config = dict(
    n_layer=12,
    d_model=512,
    n_head=8,
    n_kv_head=8,
    head_dim=64,
    d_mlp=2048,
    vocab_size=9360,
    activation='tanh_gelu',
    norm='layernorm',
    norm_place='pre',
    norm_eps=1e-06,
    positions='learned',
    qk_norm=False,
    attn_scale=0.125,
    bias='all',
    tie_embeddings=True,
    parallel_block=False,
    init='trunc',
    init_std_qkv=0.0148,
    init_std_o=0.00301,
    init_std_up=0.0148,
    init_std_down=0.00301,
    init_mimetic=0.7,
    optimizer='muon_variant',
    lr=0.00947,
    lr_mult_down=2.0,
    beta1=0.95,
    lr_head=0.00593,
    grad_clip=0.5,
    warmup_steps=200,
    schedule='wsd',
    decay_fraction=0.943,
    decay_shape='pow',
    final_lr_fraction=0.0,
    batch_tokens=131072,
    seq_len=1024,
    doc_mask=True,
    train_tokens=833400000,
    steps=6359,
    dataset='wikipedia_en',
)
MLP neurons of a small language model. Each row is named by its layer, matrix (up: input weights) and neuron, and shows model dimensions 80-175. Each number is 128 + 24 x the weight over its row's rms, rounded and kept within 0 to 255.
After each neuron's rows, "fires on" lists the tokens most often at its 100 highest values on Wikipedia text that the model never trained on.

L3.up1605 [132 139 164 154 110 129 136 106 127 122 115 115 109 108 109 137 153  96  95  88 101 101 115 140  86 136 148 116  89 120 116 116 144 130 138  87 117  76 116 121  73 157 143 116 122 141 151 136 120 122  96 122  90 134 157 123 143 110 134  70 124 147 146  80 114 140 112 103 121 121 122 156  93 122 140 161 125 148 133 127 142 107 114 141 123 107 103 118 160 126 101 126  96 129 112 141]
fires on: "),", "8)", " ", "5)", "4)"

L3.up1224 [112 118 136 134 139 114 161 143  99 148 165 159 150 126 126 147 129 188 175 123 151 127 128 122 112 133 172 132  86 159 137 116 185 106 149 127 120 138 109 102 150 139 115 126 111 106 141 151 112 136 115 141  83 135 119 105 113 111 139 114 112 138 123 152 147 136 120 180 111 134  80 112 131 118 113 146 113 125 145 156  82 125 126 139 115 120 136 104 122 113 134 100 102 112 180 143]
fires on: " and", " for", ".", " ==", "°W", " rece"

L3.up529 [115  84 118 116 144 127 128 149 140 143  71 126  78 125 116 160 111 149 109 106 137 100 110  77 157 132 138 134 145 121  80 116 110 115 121 140 108 190 119 137 114 118 129 139 137 129 123 103  92 133 112 124 137 148 106 154 143 117  81 132  76 177  93 145 118 123 158 118 156 149 140 109 122 103 157  86 123  89 101 100  91 160 131 127 118 141 109 152 119 139 157  93 129 142 145 114]
fires on: "ud", "c", " ent", " by", "\n", " in"

L3.up1137 [143 174  83 161 126 153 134 135 125 130 121 137 100 166  71 102 164 128 131 144 120 143  79  62  91 209 120 149 175  87 148  70 118 115 126 133 153 154 135 139 146 106 127 160 155  94 115 144 121 160 140  97 136 117 141 126 148 102 115 119 126 156 114 132 136 138  84 146  99 133 173 142  92 154 139 145 114 130 122 133 144 151 121 170 127 109 103 129 105 128  97 152 137 109 152  84]
fires on: " and", "\n"

L9.up1600 [122 137 123 134 130 112 141 194  88 146 149  93 121 123  99 168 153 166 112 160 121  97 120  98 118 185 166 115 137 165 123 127 113 102 117 113 102 137 126 135 124 153 143 115 134 108 170  93 135 128 152  88 101 158 141 126 133 105 129 113 104 121 104 129 132 161 160 152 128 137 150 130  97  91 123 162 134 112 135 132 132 125 153 167 142  95 155  67 110 109 161 110 132 107 152 166]
fires on: " to", " and"

L9.up1566 [139 148 149 108 150 113 113 127 159 133 122 163 156 100  97 147 100 160  99 137 117 150 133 137 158 173  82 132 105 126  87 123 125  98  97 159 137  85  95 145 124 120 151 133 102 117 135 147  92 158 113 177 154 140  89 113 118  87 137 159 162 141 125 143 115 150  95  93 141 101 178 110 121 166 117 125 131 108 146 137 107 134 143  95 126 105 141 130 149  93 127 131 133 127  88 101]
fires on: " |", " in", " In", " A", " to"

L3.up219 [162 110 121 163 104 110  85 132  97 137 151 129 188 133 119 156 144 144 143 142 106 128 146 168 125 131 141 109 111 102 122  99 123 132 122 146 130 109 165 129 117 155  92 108 132 139 115 106 121 113 128 116 129 135  87 176  88 129 123 147 111 121 156 129 142 157  87  87 130 124 142 126 127 153 122 128 125 155  95 126 138 136 142  93 133 126 128  94  86 118 146 113 105 110 127 130]
fires on: " to", " and", " appointed", " from", "\n"

L3.up717 [138 126 125 114 163 147 132 102 102 167 118 106 145  85 141 131  70 103 117 142 104 132  80  95  92 142  95 137 152 141 105 138 182 136 139  98  91 137 124 103 130 120 129 148 124 125 116 147 142 158 165 104 159 135 127 115 139 107 157 144 182 122 108  98 121 102 163  97 119 148 113  99 130  88 108 150 113 156 139  89 115 178 147 118 101 151 102 133 175 122 115 136  91  73 163 139]
fires on: "\n", "-", "=", "==", " as"

L3.up1651 [124  84 156 113 156 125 170 162 138 111 113 122 111 117 145 118 166  63 103 116 107 147 111 157 134 120 142 147 135 129 141 120 120 113 124 137 106 149 133 105 132 136 138 137  74 144 138 135 143  81  92 159 150 125 157 125 151 100 141  57 135 113 133 125 124 150 137 112 160 133 139 137 152 146 142 137 115 179 182 117 125 101 163 102  92 135 139 127 111 132 131 123 153 123  83 104]
fires on: " States", "ian", "arian", "ish", "an", " century"

L3.up228 [151  66 111 133 143 155 125 130 137 167 118 101 151 117 166 117 136 136 107 116 130 156 127 138  63 127 125 106  80  83 127 127 135 126 123 122  89 135 111 192 159 165  79  88 119 166 142 112  97 159 126 163 131 103 110 140 154  95 142 138 157 180 160 141 132 167 139 125  72 145 128  60 142 146 169 128 118 118 101 103 109 138 117 141 131 121 115 132  69 113 126 141 164 163 160 123]
fires on: " in", " Z", "ul", " of", " (CE", "Z"

L9.up236 [132 136 138 143 116 121 124 100 130 139 155 130 118  88 127 153 119 182 122 103 130 119 152 157 127 115 133 129  90 105 117 134 130 112 101 129 122 138 140 131 129 141 113 112 154 116 126 113  70 173 150  97 116  92 126  98 159 153  85 143 139 154 146 174 167  94 176 119  88 167 152  94 113 113 143 149 160 132 114 124  86 128 156 109 114 109 111 148  96 152 116 119 132 152 113  57]
fires on: " Z", " Al", " El", " in", "iz"

L3.up1390 [117 123 112 143 131 126 109 218 136 155 133 135 138 154 101 158 123 119 100 152 129 140 116 152 135 131 119 161 144 103 141 106 161 158 108 117  95 131 158 155  87 149 129 178 148  80 105 150 141 124 125  72 133 145 144  59  97 123 144 137 100 135 125 103 138 152  91 123 163 130 123 143 143  87 105 153 160 126 144 115 146  94  76 141 103 130 123  91 117 103 172 114 130 159 144 162]
fires on: " \"", " (", " dis", " re", " re-"

L3.up1792 [135 120 148 152 116 108 124 103 132 163 145 135 146 135 114 130 127 154  98 110 115  87 115 149 110 151 119 179 162 129 164 133 134 156 143 158  96 139 144 125 139 120 139 146 133 101 113 155 141 140  96 146  78 115 157 142 169 157 176  97 116 115 128  84 112 141 106 142  89  97 159 142 123 112 132 146 130 136 117  82 134 138 171 106 160 132 105 121 146 122  87 121 100  94 130  67]
fires on: " ", " 2018"

L3.up1870 [ 98 146 134 122  91 118 138 141 163 141 130 107 111 132 135  79 118 154 147 105 120 146 141 138 126 122 142  82  84 148  81 106 142 138 138 139 136 107 148 128 130 131 105 157 105 118 107 110 111 127 188  70  90 125 153  69 126 103  86 141 110  85 144  87 100 129  87 150 146 145 142 135 156  90 121 181 126 131 111 182 120 151 107 142 132 129 133 131 139 163 126 123 109 164 124 125]
fires on: " and", " Oper", "id", " ven", " or"

L3.up1781 [114 116 113 115 105 142  95 130 150 128 105  97 201  85 173 150 120 141 162 107 138 151 149 103 158  82 124 100 144 110 127 148  87 141 179 140 154  81 124 127  90 170 127 137 178  97 112 130 110 172 177 151  82 132  96 133 119 107  92 135 120 112 113 135 126 122 116 120 138 150 126 162  89 118 125 170 164 137 101 103 161 142  78 130 145 154 102 151 123 168 145 121 124 143 139 109]
fires on: " and", " or", " /"

L3.up45 [140 127 122 164 121 121 122 143 167 150 144 174  80 115 184 116 103 119 113 126 159 118 100 101 112 133  97 165  94 137  99 166 145 154 116 133 137  64 101 112 109 133  75 124  97 111 137  99 130 117 138 131 114 128 121 105  96 129 151 143 137 145 122 116 128 149 110 120 120 134  95  91 100 115 139 101 120 177  95 140 125 144 118 135 152 189 123  95 147 142 156 136 117 121 115 129]
fires on: " in", " In", "in", " Notes", "In", " bl"

L3.up363 [159 170 144 131  88 152 116 125 135 136 132 121 149 143 150  94  90 126 125  91 125 150 107 132 119 138  92 125 127 143 103 143  81 122 110 161 139 110 102 117 121 111 142 178  93 134 111  86 124 142 153 137 125 154 146 108 192  90  67 102 132 130  90 139  96 137 149 111 117 152  79 154 131 116 130 162 106 101 160 126 132 118 143 147  79 129  48 175 108 145 156 144 109 123 126 142]
fires on: ";", ":", " and"

L3.up1607 [110 144 168  77 167 125 147 154 145 100 115 124 139  80 152 142 147 138  98 127  95 140 135 197 128 117 151 135 120 138 144 107 135 124 103 117 161 125 170  97 115 136 121 118 120 126 122 150 138 142  67 144 149 108 136 138  85 126 127 149 103 172 134 119 119 117 141 151 143  94 141 139 133 148 128 131 121 178 138 129 107 141 132 154 154 159 112 102 122 160  95 117 166 115 112 157]
fires on: "ai", "est", "ese", "ian", "arian", "ish"

L3.up13 [ 83  98 161 161 135 135 112 176 135 138 119 125 137 147 120 139 122 130 114 119 112 147 124 150 145 120 164 108 103 174  85 171  89 121 158 140 137 148 108 130 132 122 133 167 100 148  90 119 105 194 148 153 158 173 139 157 166 129  92 129 120 140 132 110  99  85 148 132  99 134 102 132 108 111 127  83 140 125 135 158 140  89 143  65 119  94 102 122 119  96 141 160  94 141 129 134]
fires on: "os", " al", " ass", "ole", " Ass", " rece"

L9.up1127 [ 82 102  94 128 110  91 132 104 108 120 143  99 112 159 166 155 132 127 105 110 167 123 109  97  85 148 152 115  90  85 117 133 162 128 117 155 113 103 130 130 117 170 143 111 157 130 113 109 152 108 145 138 132  89 128 137 155  95 121 136 118 108 162 116 157 179 142 113 124 112 115 146  80 141 158 105  72  80 180  97 162 117 143 110 138 140 155 133 116 125 141 117 134 114 143 111]
fires on: " B", " St", " b", "|", " USA"

L3.up1367 [122 117 128 128 124 164 109 158 167 173 143 135 103 143 137 136 166 150 145  88 144 111 155 137 144 158  78 175  82  90 138 125 141 131 122 121 125 159 149 162 115 131  96 104 140 128 110  84 117 119 156 115  98 146 127 139 132 129 115 124 111 182 124 151 110 172 114 118 152 133 100  93 128 114 138 103 155 113 144 148 114 124 173 117  95 165 127 118  86 121 112 198 123 166 119 126]
fires on: " in", "-", " or"

L9.up1432 [129 124 115 154 153 113 110 154 105 137 127 114 163 142 113 101 146 137 117 136 124 121 132 116 110 143 125 136 111 100 135 111 144 122 143 129 130  71 139 132 104 141 152 138 126  82  96 105 121  79 123  72 124 142 109 134 155 172 146 125 118 126 124 129 106  90 139 103 158 145 136 133 120 121 114 138 109 137 149 112 127 103 107 221 159 149  90  95 110 104 149  98 163 135 120 137]
fires on: " |", "\n", " dis"

L3.up613 [137 150 138 146 126  93 153 167 192 115 158 103  98 127 146  91 126 164 102 142 101 159  99 159 105  83 115 146  96 148 114 155 129  73 103 117 180 148 140 153 131 147 164 118 127 137 123 105 122 170 111  88 108 110 110 112  98 126  98 126 117 171 109 157  95 155 130 151 137 134 113 126 149 108 122 148 114 174 111 119  75 106 102 138  63 116 111 159 142 138 179 145 159 134 105 105]
fires on: " Val", "ion", " from", " val", "val", " 9"

L3.up1114 [124 151 119 103 126 112 100 140 176 105 137 127 129 117 111  72 129 119 116 122 135  72 141 140 152 113 109 123 139 120 117 118 110 165 110 129 136 132 141 114 133 169 111 136 130  91  78 136  89 110  88 131 143 149 123  75 111 107 151 149 134 135 131 101  82  97 127 108 126 101 123 144 119 123 137 118 167 132 128 130 101 172 159 114 115 165 128 107 173 142 129 146  93 168  95 149]
fires on: " and", "\n", " also", " or"

L9.up532 [135 140 129 155 135 137 124 141 111 156 143 112 151 154 112 141 118 132  84  92 124 108 127 133 131 162 162 143 130  80 155 136 113 114 117 166 113 102 109 134  83 115 131 164 126  99 145  56 140 138 117  93 134 157 160 157 131 124 121 130 126 152 132 194 105 151 105 112 118 131 146 122  98 142 123 165 110 146 165 144 109 151 150 130 123 129  99  96 121 111 151 100 130  99 103  92]
fires on: " to", " and", " has"

L9.up1162 [132 174 113 144 129 135  95  98 170 167 169 116 137 139  81 163 114 153 123 160  97 155  92 167 108 132 141 133 127 128 152 112 137 174 106 124 120 147 124 170 101 157 153 122 115 165 133  97 115 142 111 101  90 147  80  58 118  91 137 137 106 112 149 105 147 128 140 129 108  87 123 132 114  65 128 116  99 159 136 156  97 135 119 105 142 118  86 129 121 113 152  93 124 135  85 127]
fires on: " P", " ch", " c", " Ch", " dec"

L3.up604 [100 137  93 127 170 125 181 107 140 157  96 121 122 104 144 105 100  76 138 122  89 129 125 124 111 141 120 114 145 151 126 131 141 133 130 151 145 110 101 133 121 154 177 133 112 107 117 124 122 171 146 141 100 106 123 104 137 163  96 147 156 181 134 123 193 154 112 156 146 136  65  98 123 102 122 184 109 174 108  94 105 165 132 141 147 123 114 140 125 127 113 156 126 154 110 150]
fires on: " Ch", " ch", "ç", "je", " Se"

L9.up558 [108 126  99 132 107 103 157 174 174 143 157  86  85 121 155 136 132 108 155 150  73 100 138 132 167 130 151 114 129  84 128 108  97  71 131 206 109 139 144 151 153  99 135 120 137 141 183 133 134 147 165 100  89  99 126 145 151 142 114 134 124 146  86 149 126 170 115  97 118  94 116 156 166  96 104 167  96 129  96 120  88 106 155 116 146 107 137  87 126  95 173 147 104 145 176 121]
fires on: " to", " Ad", " M", "-", " St"